{
  "n_layer": 10,
  "d_model": 256,
  "positions": "rope",
  "rope_base": 10000.0,
  "extras": ["capped logits"],
  "init_std_o": 0.00642,
  "init_std_up": 0.0287,
  "weight_decay": 0.23,
  "grad_clip": 1.0,
  "schedule": "wsd",
  "final_lr_fraction": 0.0,
  "seq_len": 256,
  "steps": 7331
}
MLP neurons of a small language model. Each row is named by its layer, matrix (gate and up: input weights) and neuron, and shows model dimensions 144-239. Each number is 128 + 32 x the weight over its row's rms, rounded and kept within 0 to 255. A neuron's up and down rows have the sign that makes its largest values positive.
After each neuron's rows, "fires in" lists the words (lower case) most often at its 100 highest values on Wikipedia text that the model never trained on; "fires after" lists the tokens most often just before its 100 highest values on Wikipedia text that the model never trained on.

L2.gate147 [105 159 138 118 130  99 138 103  79 155  93 113  81 137 143  83 113  94 119 169 144 135  54 158 137 109 134  84 106 125 112  97 113 129 106 157 137 156 158  89 127 177  74 152 162  88 162 192 164 109 121 133 175 144 172  80 108 158  97 179 135 138 142  80 198 166 151 127 105 186 146 107 168 113  64 127 169  76 168 118 159  87 142 123 133 190 135  79 190  80 124 158 115 113  97 158]
L2.up147 [131 130 147 145  99  87 128 148 109 130  44 104 112 131 132 121 140 144 102 213  90 105 149 141 123 122 132 113 131 113  95 117  89  91 117 145 140  99 132  72 100 168 118 143 147 131 122 185 156 121 115 110 164 101 130 136 147 147 107 172 157 181 116 118 143 190 195 116 151 160 115 137 163  59  88 179 177  91 156 114 124 126 194 181 186 144 194 107 131  71 140 117 125 152 109 134]
fires in: "the", "they"
fires after: ".", "s."

L2.gate583 [113 107 103 195  93  67 137 183 142 105 131 120 209  89 113 135 150 115 100 217 146 104  50  85 180 117 145 128 113  79 111 129  49 141 133 109 119  95 166  75 157 103 123 121 134 126 179  96 174 153 123 151 161 171 117 127 111 139 153 188  95 109 108  99 188 169 138 117 109  82 133 192 176 121 162 121 150 157 179 129 107 159 152 127  93 188 127 129 135 126 170 122 115 136 166 123]
L2.up583 [ 65  92  49 120 127  84 148 159 123 141 106 115  87  82 130  86 152 149 108 138 110 176 171 165 111  75 148 192 174 142  85 106 159 149 155 112 105  80 101  97 151 132 104 113 132 111 108 136 101  98 171  94 105  85 128 158 108  95 113 126 136  89 150 136  91 120 157 169 105 156 162 137  57  81 116  95 133 177 145 119  76  88 104 162 107 122 108  75 142 121 159 134 153 194 130 167]
fires in: "in", "december"
fires after: ".", "s.", "m"

L3.gate607 [ 90 104 111 118 129 146 135 141 110 168 104  65 188 105 135 133 152  94 138 149 129 112 154 185  95  99 190 119  80 149 140 122 123  99 127 125 123  97  92 132 223  81 128 168 109 131 110  91 156 123 131 133 156 121 127  98 106 102 155 136 129 150 111 159 108  56  88 134 135 114 153  76  82 143 119 126 107 102 105 148 115 164 109 127 168 177 180  92 164 174 167 105  79 130 150 153]
L3.up607 [108 185 123 173  91 150 141 113  98 155 111  75 132 136 163  62 118 127  81 103 150 110 141 162 111 116 154  42 100 146 114 105 135 110 142 157 115 165 164 161  72 103  75  93 184 140  75  97 135 146 137  94 134  94 157 117  97 125 142 131 150  83 116  90 119 161  97 122 107 124 180 106 161  90 133 124 128 124 137  80 142  91 147  89  73 158 176 122 168 125 153 101  42  70 140 153]
fires in: "council", "but", "new", "cities", "capital", "citizenship"
fires after: " c", " C", ",", " in", "ap", "C"

L2.gate613 [131 134 129 172 156 117 202 111 139 179 104 132  89  69 157 107 127 148 146  80 114 106 148 118 129 106 123  95  59 116  95 126 115 168 137 163 158 160 130 151  85  68 176  79 175  91 102 121 123  86  92 141 164 131 192 120 113  93 140 161  82 168 142 194 179 147 138 100 131 124 118 140 128 128 182  91 149 115  66 116 135 138  87 176  78 187 130 134 105 150 144 150 112 125 123 131]
L2.up613 [106 185 119 157 120  67 130 125 112  91 114 125 104  79 111 102 106  88 139 134  71 108  73 148 140 138  95 111 132 152 156  93 152 107 144 103 138 147 123 163  93 125  96 187 169  75 162  84 166 103 124 112 140 167 132 136 115  94 122 149 115 114 188  45 120 149 134 121 163  70  81  67 128 107 133 106 124 135 150 201  61 165  90 147 104 107 146  62 105 148 148 129 141 115 141 204]
fires in: "u", "usa", "us", "uk", "uganda", "ukraine"
fires after: " |", " the", ",", "|", " of", "."

L3.gate351 [126 140 123 154 154 175 120 156  76 196 152 153  76  55 177 121 108 142 154  70 132 121 161 151 115 109 159 149 143 166 126 110 144 146 110 156 120 120 107 122 105 130 121  86 117 148 104 180 171  70 142 155 111 111 106 107 115 148 168 108 114 152 105 180 149 115 110 123 137 113 182 162 188 163  73 188  86 145 133 147 158 129 112 131 125 115 126 121 157 180 144 158 151 183 134 114]
L3.up351 [150 132  97 156 125  88 120 143 170 120 151  69  79  70 110 128 169 131 136 134  80 107 132 133 151 164  80 215 167 105 205  80 137 112 187 104 111 126 175 109 112 179 156 155 128 115  88 237 146 164 157 161 136 138  94  63 188 138 147  68 170 125 125 123 117  98 129 102  94 115 145 124 151 123 108  91 134 117  99 128  77 137 128  90 143  86 189 181 145 114 152 109  94 117 151 146]
fires in: "european", "group", "groups", "europe", "organization", "organizational"
fires after: "ro", "gan", " gr", " Gr", " 2"

L2.gate189 [125 157 155  81 112 138 126 124 140 164 143 150 182 140  84 125 144 108 127 125  97 112  82 201 162 125 194 107  85 156 214  90 117 128 135 107 115 178 133  83 130 195 133 176  86 134 158 122 149 112 158 193  76 135 102 118 142 123 152 164 140  87 130 181 130 125 116 112 119 142  96 136 136 130 103 140 137  83 148 178 110 161 136 181 153  54 177 126 138 111 135  50 148 108 128 136]
L2.up189 [116 131 134 123 152 148 169  86 174 109 104 103 168 162 102 144 136 111 159 141 152 119 131 109 102 113 112 143 148 113 173 111 122 140 112 126 232 109  72 157  96 130 167 124 234 119 132 131 140 102 105 122 141 125 141 113 120 113 155 139 144 156 158 102 119 146 142 102 162 138 155 141 149 126 130 124  82 125  97 108 153 226  94  89 154 173 168 140 104 130  89 141 147 159 110 117]
fires in: "records", "department", "republic", "research", "republican", "report"
fires after: " R", " d", " D", "R"

L3.gate543 [167 139  67 149 126 158 203  97 132 138 133  69 141 194 116  99 152 134 120 173 127 171  78 123 136 122 139 115 100 129 110  79 117 129  86 128  93 167  81 133 106 166 112 129 137 129 149 110 150  95 155 135 151 106 160 109 146 152 140  92 131 175 171  70 104  97 149 129 203 103 152 168  67  94 135 169 114 189  96 143  50 165 162 104 122 145 180 123 147 117 106 178 117 123 184 146]
L3.up543 [ 65 142 146 135 135  86  87 140 115  78 149  98 143 142 166 104 124  88 121 125  95 146 160 145 120 144 108 140 167 140 104 115 114 113 142  74  87  99 104 104  84 116  93 148 148 110 147 108 110 184 158 111 179 171 130 154 147 105 119 169 151 133 152  77  99 150 132 161 140  95 153 126 147 119 147 123 126 198  97 187 121 113 159 152 151 178 123  42 128 113 156 131  80 177 104 150]
fires in: "in", "it"
fires after: ".", "-", ":"

L3.gate304 [119 132 112  18 128 153 106 166  82 161 208 151  81 157 112 153 163 125 135 117 112 127 165 130 148 157 105 132 163 141 139 158 109  97 125 202 114 128 108 103 128 179 100 156 114  92  41 128 146  90  66 101 187 168 139 105 148 122 183  82 190 148 150 121 122 165 118 127 117 152 135 150 103 170  34 158 124 171 158 130 105  97 145 112 179 150  96 139  76  61 151  89 142 155 204 130]
L3.up304 [124  81 141 140 101  90  94 117 138  63 137  64 103 121 128 132 130 125 104 156 117 133 105 151 116 105 136 135 215 120  75 162 107 167  97 199 167 150 125 145 117  96 147 188 112 165 131 190  61 175 143 135 138 132 115 112  99 103 156 124 128 164 119 143  74  94 109 174 149 140 144 139 113  90  97 168 102 151 125 138  90 140 115 182 113  88 137 126  59 122 144  95 110 124 114 151]
fires in: "college", "club", "company", "development", "programs"
fires after: " pro", "op", "le", " comp", " Cl", " cl"

L3.gate16 [203 122 167 143 114  87 108 133  91 119  80 175 112 144 136 160 117 132 130 128 153  89 142 183 123 124 183 116 153 102 160 138  81  94 101 164 106 178 106  90 127  66 173 156 119 135 102 139  97 109 140 194 116 162 135 168 129 160 112 103 227 171 121 120 142 171 107 126 124 134  89 117 129  70 159 130 128 143 152 161 129 163 116 154 179 110 155 148 125 108 101 191 112  67 110 122]
L3.up16 [172 136  94 115 140 152 124 161  67  94 103 158 104 190 134 117 106 134 162 129 207 124 100 148 147 159 112 173 209 104 167  91 130 117 143 179  83 178  73 130 146 173 165 104 167 106 174 142 101 104 119 103  88  86 124 115 132  88 109  86 124 146 184 111 152 154 126 113 146 178 119 112 132 147 164 144 107 175  94 137 131 156 125  92 110  49 152  89 100 108 148 147  71  83 180 168]
fires in: "3", "30", "berberis", "32", "31"
fires after: " |", "|", "er", ","

L3.gate688 [129 107 104 123 191 127 112  94  72 160 154 117 157 140 128 173 110 124 111 166 162 152 119  93 172 152 146 142  90 144 114  71 125 159 116 114 159 156 103  97 129 171 131  96 177 155 153 182 142 113 104 131 145  67 107 114 152 202 131 149  88  93 125 128 156 114  96 168 136 175 133 135 168 132 154 130 125 144 134 182 123 141 153 180 138 130 131 126 128 115 111 162 164 111 138 179]
L3.up688 [110 143 133  86 125 140 145 136 197 161 117 122  55 103 128 105 130 110 123 126 115  99 132 128  89  81 114 114  94 139 119 110 123 134 202 151  88 128  94  70  81 178 130 120 121  70 106  77 108 140 122  32 101 138 106 105 162  95 157 152 185 125 103  97 126 149  88  76 139 118 175  81 158  98 132 137 101 184 117  48 112 140 144  95 149 152 167 122 137  97 112 183 108 145 138 144]
fires in: "and", "but"
fires after: ",", "s,", "e,", "es,"

L3.gate305 [156  90 136 120  58 112 106 106 124 195 181 144 121 101 118 121  99 120  74  87 112 134 154 163 124 141 120 109 159 106 150  79 177 109 134 167 139 104 158 112 124  94 114 100 163  93  86 132 122 147 127 125 145 157 149 124 169 156 117 133 139 118  92 163  77 119 128 213 154  75 149 155 119  77 135 110  80 143 148 128 101 134 134 125 131 141 124  97  85 194  96 102 104 130 113  47]
L3.up305 [ 99 132 165 107 102 170 156 123  83 122  29  76  79 101  94 122  80 139 116 171 114 143  89  95 132 123 102  97  94 144 108 118 102 139 112 116 138 114  88 153 174  80 110 137  95  84 181 146 141 124  82  84 149 154 105 129 114 109 104 131 160 146 140 171 110 169  66 125 132 115 125  77  98  75  70 121  53 133  92 164 162  83 109 143 155  94  67  81  92 120  90 161 125 112 175 147]
fires in: "is", "was", "the", "subsequently"
fires after: ")", "ub", "\n", ",", "a"

L2.gate628 [ 67 157 151 153 196 149 124 110 129 125 103 162  89 102 129 127 105 144 125 136 116  97 102  95 184 158 151 122  75 209 103 149 162 111  98 154 152 182 168 166 118 122 166 157 105  68 137  95 126 113 109 155  60 106 123 138  86 136 166  75 145 112 159 194 129 105 104 109 137 121  84 163 165 142 158  69 105  93 112 157  54 168  79 178 133 129 178  86 133 134 173 163 119  56 186 148]
L2.up628 [128 110 147  95 102 137  70 164  56 172 123 112 165 129 108 140 151 159 190 153 130  73 127  64 197 146 146 105 114 150 183  91 123 114 173 181 115 164 155 105 115 164 134 168 100 116 105  83 157 114 101 177 142  75 144 124  56 115 128  71 148 162 164 128 117 107 121 126 113 130 138 149 131 185  31 143 113 101 116  59  68 194 142 148 205 125 159 158 138  84 118 105 141 103 107 108]
fires in: "25", "28", "24", "26", "27", "30"
fires after: " 2", " 3", " r", " 4"

L2.gate531 [112 144 152 115 146 111 148 142 152 140 132  82 111 116 134 241 154 161 146 120  53 117 148 107 134  71 145 132  84 111 111 127 182 177 168 118  81 146  97 122  88 163  72  98 154 158 120 142 164 155 126 100 170 115 122 122  78 122 115  99 146 202  94 117 170  84 100 170 144 130 138 118 142 124 111 156 158 246 103 132 143 173 172 126 138 151 182 155  78 161 114 133  78 146 127 149]
L2.up531 [ 65 101 134 126  65 130 105  91  91 212 130 115  98 137 186 129 183  85 161 100 116 163 164  77 139 157 114 137  65 118 140  81 142  86 140 179  90 133 126 166  86 156 165 118 156 139 119  65 108 165 132 117 110 146 181 141 124 135 141 133 123 128  75 182 153 168 112 141 151 112  86 118 128 136 121 113 110  99 129  99 126 145 151 165 117 121 163 143 189 167 159 131 144 134 174 118]
fires in: "and", "but"
fires after: ",", "s,", "e,", "ed"

L3.gate186 [163 135 158 100 150 157 130 101 165  95 147 182  66 141 139 159 177 181  84 109 100 131 106  86 170 128 126 176  76 138 149 118 112  82  74  97 108 117 135 137 130  97 179 152 152  79 134 152  74 144 166 109 152 107 140 102 187 102 158 170 149  65 117 163 115 138 159 155  73 125 101 129 160  61 164 128 145 168 133  97 155 142 102 161 111 135 145 142 116 188 122 104 137 153  88 165]
L3.up186 [116 134 150 147 117  78 165 159 145 125 102 128 100 105 136 116 149  76  83 142  75 127 168 202 150 124 183 133 106 108 150 103 118 107 152 183  96  73 120 118 109 121  72 128 101 144 120 154 119 151 101 118 145 120 135 118 161 132  78 140 141 150 125 128 128 172 102 175 182 119 131 109  99  96 171  98 106 119  98 120 148 121 115 146 153 124 123 150  76 112 119 171 171 175 166 165]
fires in: "one", "000", "six", "two"
fires after: ",", " |", ":", " s", " of"

L2.gate432 [205  82 112 134 131 167  85 146 147 149 117  80 128 122  83 151 103 109  88 131 108  95  87 127  91  93  66 187 137 138  95 172 148 153 114 232 157 135  55 136 102  87  92 159 148 122 155  61 151 119 137  94 188 116 112 104 111 111 146  98  86 158 181 162 128 117 169 137 118  84 131  95  92 143 150  81  31 105 126 152 100 169 107  69 102 118 101 106  87 101 175 127 150 169 163 135]
L2.up432 [105 117 125 154 125 102 153  79 222  93 138 139  81 117 120 148 150 139 184 160 106  99 148  91 133 145 104 150 142 156 130 106 136 163 128 156 125 157 135 152 100 102 139  91 155 132 132 169 172 146 129 169 112 124 134  97 160 106 135 118  71 146 180  85  79 100 122 127  61 149 130  90  76  88 147 180 155 105 126  97 102  98 149 104 138 144 106 140 158 106  60 155 148 129 147 161]
fires in: "life", "defeated", "professional", "watford", "oxford"
fires after: "f", "if"

L3.gate561 [113 179 153 102 182  55 130 128 168 152 136 148 104  87 145 173 119 109 138 140 135 106 149 203 142 125 173 136 179 119 150 150 102 113 115 142 132 170 141  97 110  37 138 134 109 144 111  80 147 192 152  88 124 138 139 116 173 117 147 149 125 136 123 105 146 121 157 151 181 155  74 116 139  85 142 109 156 135 177 174 164 158 100 157 104 148 140 196  99 175 144 165 166 172 137 159]
L3.up561 [119 151 129 190 161  23  95 128 185 125  90 156  70 153 151 131 138 163 137 205 130 120 137 122 130 137 150 148 113 148 200 144 112  82  74  96 138 146 160 104 110 106 131  63 163 103 152 153 125 115 127 155 108  93 182 123 125 128 140 130 124 118  87 120 132 125 167 118 150 140  81  89 145 121 188  77 157 149 118 163  97 149  92 144 149 136 119 133 139 139 132 137 128 168  71 130]
fires in: "2", "27", "25", "29", "26"
fires after: " |", "|", ";", "-"

L2.gate504 [116 181 154 112 183  84 148  89 155 147 102  83 136  94 165 100 107 168 185 118 120 130 199 164 158 199 116 122 130 121  86  95 143 131 125 122 151 136  65 139 132 134  91 139 136 165 119 109 112 162 153  88 107 104 114  97 166  94 169 136 130  27 150 132 131 105 119 166 122 105  96 129 130  82 104 139 113 144 143 130  70 113 166 168 114  89 153 128 184 111 106 103 118 157 143 153]
L2.up504 [ 78 159 121 121 180 134 146 117 169  74 127  79 144 119 157 116 122 152 147 100  71 208 160  92 175 128 116 139 183  86 129 102 206 196 164 151  83 160  65 178 136 156 147 131 130 122 137 118 159 111 159 118 114 168 111 113 177 127 166 120 106 120 108 127 175 110 115 146 115 116 164 111 105 113 117 147 161 152 104 118 114  53 163 106  93 163  81  92 164  95 128 136 150  82 176 157]
fires in: "through", "george", "british", "friend", "throughout", "britain"
fires after: " th", "ri", " B", "or", "ff", "j"

L7.gate243 [125 173  98 144 111 148 173 156 148 117 137 131 110  81  92  87 131 178 135 143 113  71 194 184 113 147 116  56 165 106  96 140 119 134 102 130 126 127 116 139 140 193 112  81 188 143 122 129 141 124 136 154 125 110 130 137 131 173 112  32 151  63  99 117 115 140 162  99 130 158 111  91 120 166 173 122 155 162 147 193 122 176 132 151 125 150 117 147 128 147 106 162 153 154 120 100]
L7.up243 [179 141 115  89 115 112  89 138 186 152 149 125 112  71  78 135 103 153 200 115 125  79 151 139  91 198 177 173 117 152  93 151  80 115 136 184 102 136 131 137 196 127 131 108 176  57 123 109 174 129 122 158 167 114 108 106 135 130 126 170 196  55  88 154 154 146 121 157 121 111  98 130  92  99 194 110  92 141  92 115 144 178 147 186  95 125 185 125 153 176 180 172 137  72 128 107]
fires in: "0", "25", "14", "loss"
fires after: " |", ";", "–1", "os", "–2"

L2.gate23 [189 156 170  91  90 107 129 118 108 130  86  84  93 124 103  87  86 109 112 128 153 107 169 208 136 163 109  90  96 128 125  76 156 163  86 150 142 129 131 113 108 197 104 143 104  92  96  68 151  66 159  88 114 145  74  69 184  71  64  77 110 153 142 103 117  97 147 115 147 130 135  68 103 127 100 147 119 118  73 136 117 157  93  89 179 145 135  59 114 150 107  96 162 119  78 132]
L2.up23 [164 127 138  79 133 147 135  80 129 147 139 105 155 136 105 143 186 140 154 167  61  99 112 152 134 141 126 110  98 109 150 148 160 146  87  99  97 140 191 130 155 157 113  97  80 105 165 134 111 136 108 134 125 122 176  37 146  73 159 120 151 103 114 133 137  79  78 115 129 139  94  62 124 185  94  87 184  93 115 139 157 112 136  77 123  91 132  84 139 117 102  75 117 137 107 111]
fires in: "was", "born"
fires after: "b", ")", " b", ","

L3.gate500 [121 165 123 155  71 102 157 124 166 111 131 141  81 191  91 117 158  74 117 117 128 152 148 164  93 138 108 132 143  51  77 138  90 158 147 101 158  86 111 149 160  90 159  94 103  79  87  78 173 147 162 122 116  95 107 170 116  99  94 166 146 111 138 121 145 134 136  77 132 152 154 162 186 147 118 162 120 200 133  96 172 138 125 145  92 146 135  83 114 153 126 134 136 103 118 107]
L3.up500 [131 147 137  81 124  68 158 123 104 148 104 139 182 139 134  85 176 154 120 107 158  98  60 121  92 129 104 170 106 185 143 121 140 111  80 112 138 101 138 154 155 117 107 112 210 203 120 118 107 160 114 166 108 128  70 145  53 145  86 104  92 111 152 105  53 102 174  89 172  91  84 126 151 126  83 171 104 108 114 137 150 149 163 135 113 157 102 116 150 154  92  90 154 139 164 144]
fires in: "party", "apps", "pollack", "news", "part"
fires after: " P", "pp", " New", " Con", " p"

L3.gate77 [179 131  82 148  79 103 139 212  64 137 132  84 151 144 193  59  73 129 133 116  66 151 145 160 135 155  72 135 120 142 116  83 126 142 159 122  59 128 160 139 109  92 150 144 174 121  89 164 169 167 105 142 141  76 158 132 149  36 180 126 110 130 131 113 131  90 102 148 154  80 104 130  96 106 123 114 104  76 118 199 150 170 156  69 153  64 105 157 129  95 189  73 109 151 166 140]
L3.up77 [ 95 131 127  69 133 124 153  76 140 151 164 156 114  73  48 135  88 123 133 161 117  97 118  94 106 112 144  97 131 148 143  96 112 120 120 154 138 143 189 102  80 117 101 174 154 131 161 109 138 119 137 102 177 120 160 116 136 148 148 164 148 151 127 154  91 205 186 131 152 148 127 113 175 180  93 102 144 136  69  90 135  98 123 125 124 165 143 136 135  88  76 150 152 100 119  78]
fires in: "described", "los", "design", "loss", "la"
fires after: " L", " l", "L"

L3.gate495 [107  98 114 130 152 128 157 113 133 137  92 109 145 137 101 142 119 118 122 140 132 147 110 132  97 109  94 125 129  92 121 163 199  97 124 129 174 125 157 129 165 121 129 117 118 117 120 125 182 129 159  91  85 104 109 104 164  90 100 159  85 169 152 160  77  66 143 155  36 118 133 104 137 139  73 134 109 119 167 194 106 168 120 157 194 117 169  73  90  81 115  96 143  81 129  82]
L3.up495 [ 59 163 167  79  86  89 116  53 116 122 109 121 167 151 169 141 109 120 104 133 111 152  67 123 141 113 119 137  93 145 113 123 116 109 161 138 165 147 115 194 133 155  70 123 143 134 126  49 132 131 113 126 137 110  83  93 119  72 244 102 147  87 109 100 120  75 156 100 141 111  69 136  95  78 100 101 136 121 103 202  67 161  82 118 130 156 137 144 132 158  78 111 126 151  98  82]
fires in: "national", "right", "republic", "research", "report", "republican"
fires after: " R", " N", " r", "R", "tern"

L3.gate571 [157 113 117 114  95 141 132 165 144 122  98 173 133 111 156 101  77 159 140 173 101 150 115 131 154 135 163 171 149 127 147 167 174 150 156 104 132 130 150  75 137  72  51 117 162 155 128  86 108 147 122 215 127 135 135 114 177 106 113 155 105 143 145  91 131 106  84 101 173 125 153  84 110 101  97 126 123 169  87 121 139 120  76 131 129 154 167 156 170 174 114  67 150 133 172 119]
L3.up571 [137 120 129  54 120 142 170 124  82 123 141 110 140 169  96  87 149 105 146 153 189 122 130 140 120 107 160 180 135  93 140 127 145 127 178 110 183 113 120 122 170  94  95  95 131 118 138 178 107 189  91 141 138  99 110 174 161 141  78  85 142  77 145 107 136 161 154 125 152 157 154 150 112 150 117 145  51 191 140  98 150 150  91 123 136 203 105 144 121 169 122 163 125 171 115 102]
fires in: "for", "on", "large", "only", "largest", "example"
fires after: " l", " (", " L", " the", "L"

L3.gate474 [154 214  91 109 104 153 142 120 111 142 119  86 119 208 127 134 112 112 109  37 148  81 123 147 108  98 167 109 133 142 101 116 179 199 136 109 148 126 169 115 162 101  96 171 138 187 184 117 135 145 117 100 161 124  97 120 136 122 112 125 129 161 113  76 153  69 135 131 141  92 100 105 108 159 129 124 133 147  65 179  77 131 142 183 143 144 116 145 153 137  78 111 122 164 140 109]
L3.up474 [125 159 123 138 111  85 128  59  94 119 106 123 131 172 100  79 164 117 129  97 154 172  95 105 153 135  79 215 154 138  65 117 148 173 152 113 140 126 112 102 143  62 154 156 104 165 111 106  94 108 195 110 107 156 120  62  92 127 104  96 115 120 198 133 165 155 128  60 171 107 131 121 150 157 124 152 139 116 172 150 134 141  76 106  81 150 105 120 176 190 146 114 138 171 117 186]
fires in: "third", "fifth", "fourth", "length", "four", "female"
fires after: "ir", " f", "if", "eng", "igh", "em"

L2.gate375 [125 142 155  86 105 121 134 154 142 130  71  97 101 167  89 133 141  69 109 120 151 151 136 139  96 124 209 115 153 166  95 216 137  91 128 188  59 133 173  65 134  85 123  93 107 121  69 172 127 157 147 206 166 121 147 148 133 143 166  40 128 113 141 169  88 139 126 172 105 100 144  72 132  87  97 166 146 133 127  59 139 128  81 133 188 108 111 125 175 144 141  91 123 119 137 114]
L2.up375 [130 170 133 110 177 116 138  91 113 165 138 108  75 151 127 127 125  87 141 156 116 146  86 134 104 125 137 118 142 175 153 180  93  74  94 188 101  93 194  86 157  98 153 139 140 105  43 120 143 149 154 143 167 156 135 110 192  67 148 123 186  96  69 103 124  84 110 125 130 103 153 171 182 165 191 115 172 123 110  81 124 119  83 171 164  85 100 150 116 162 196 117 109 133 110 133]
fires in: "first", "shrek"
fires after: " the", "'s", "er", " their", " his", " The"

L3.gate79 [122 131 145  90 137  53 112 153 117  68 119 130 161  99  75 162 118 182 129 200 142 134  97 165 141 158  60 102  65 112 108 141 107 104 107  60 125 184 128 165 124 118  95 143 154 131 103 129 211  99 163 131  69  86  94 183 111 142 140  98 133 127 113 157 154 185 172 145 142 116  86  97  64 105 142 211 169 121 145 136 132 136 101  87 130 213 136 143 134 139 129 129  72  99 131  96]
L3.up79 [150 141 116 130 112 136 114 107 120 119 155  86  99 158  86 135 152 171 141 162 139  99 134  91 152 107 136 139 142 136 152 181 126  62  57 123 110 131 165 126 107 115  53 169 170 119 108  97 153 165  85 100 158 122 122  77  88 143 151 137 131 103 133 130 111 120  94 105 154  97 171 119 177 112 160  73 207 130 119 112 118 115  87 106 151 172 115 166 150  82 184 173 111  96 111 152]
fires in: "coach", "co", "coast", "capital", "coalition", "cup"
fires after: " c", " C"

L2.gate75 [167 138  80 145  95  98 116  72 142 165  80 117 158 155 105 126 162 177 136 130 147 134 118 150 171  94 156 100  80 128  87 152  94 137 103  83 164 117 130 124 127 174 116 100 250 111 161 100 133 137  78 107 163 119 139 129  99 188 125 132 160 120 166 131 118 105 107 181 104 129 160 113 163 135 124 154 164 152 127 116 179 120  92 119 171 148 141 207 122 152  89 139 176 123 118 154]
L2.up75 [148 116  95 145 151 185 128 112  34 164 135 112 108 134  88 104 145 102 127  82 144 118 131  89 158 114  98 175 145 159  97 103 110 117 113 139 162 110 146  93 133 114 141 120 209  62 144 107 110 120 156 155 144 143 219 185 170 136 133 109 103 109 180  93 192 113  78 121 148 176 126 150 139 110  91 153 104 120  71 136 169 195 151 134 134 112 118 119 139 166 126 176  68 122 115 174]
fires in: "and", "but", "though"
fires after: ",", "s,", "e,", " th"

L3.gate358 [120 203  64 104  81 141 173 130 150 134 106 105 123 149  63 145 128 127 100 119 131 193 135 171 135 166  99 141 107  87 155  77 190 106 133 140 131 146 171 128 153 128 176 101 203 116 107 150 194 111  86 148 197 122 148  62 140  96 144 115 153 198 155  79 111 138 129 182  99 160 149 129 100  72 131 150  55 141 141  98 135 120 129 190 136 142 135 190 173 161 123 108 133 105 180 136]
L3.up358 [137 176 154 140 154 108 149 116  97 137  96 142 144 187 143 116 156 140 152 169 182  46 141 155 114 176 167 117  84 127 147 147 173 107  79  90 177  99 111 134 146  68 100 155  55 140  84 125 123 143  69 192 132 181  98  84 116  86 125 107  98 124  90  82 119 168  92 112 124 110  92 133 123 156 132 157 137 124  80 199 153 128 149 145 174 107 222 179 108 139 163 110 140 109 103 117]
fires in: "national", "international", "world"
fires after: " N", "tern", " W", " n"

L2.gate668 [137 111 142 122 115  90 134 146 104 169 127  70 163 109 121  87 122 150 195 151  69 128 131  92 130 114 130 163 136 158 189 160 112  79 115 148 116 221  62 156 168 147 145 184 168 127  97  85 153  66 113  98  84 123 115 117 116 148 106 102 173 121 152 134  81 129 128 137 103 122  96 124 135 159  94 102 114 152 153 158 130 157 144 139 186 125 159 135 128  99  95 109 157 199 116 113]
L2.up668 [110  82 187 132 119 153 109 116  99  95 105  79 138 172  87  63 128 134 118 134 203 133 155 149 194 146 184 115 135 155 126  69 116 144  64 114 202 140 151 139 101 116 136 161 122  86 105 155  99 135 144 158 111  86  90 148  77 177 148 157  68 124 131 137 128 159 152 133 129 201 146 195 130 126 153 122 130  63 117 117 132 164 162 212 216 123 133 105 125 156 111  97 108  66 153 105]
fires in: "best", "27", "28", "48", "established", "38"
fires after: " 2", " ", " B", " 3", " 4", " 5"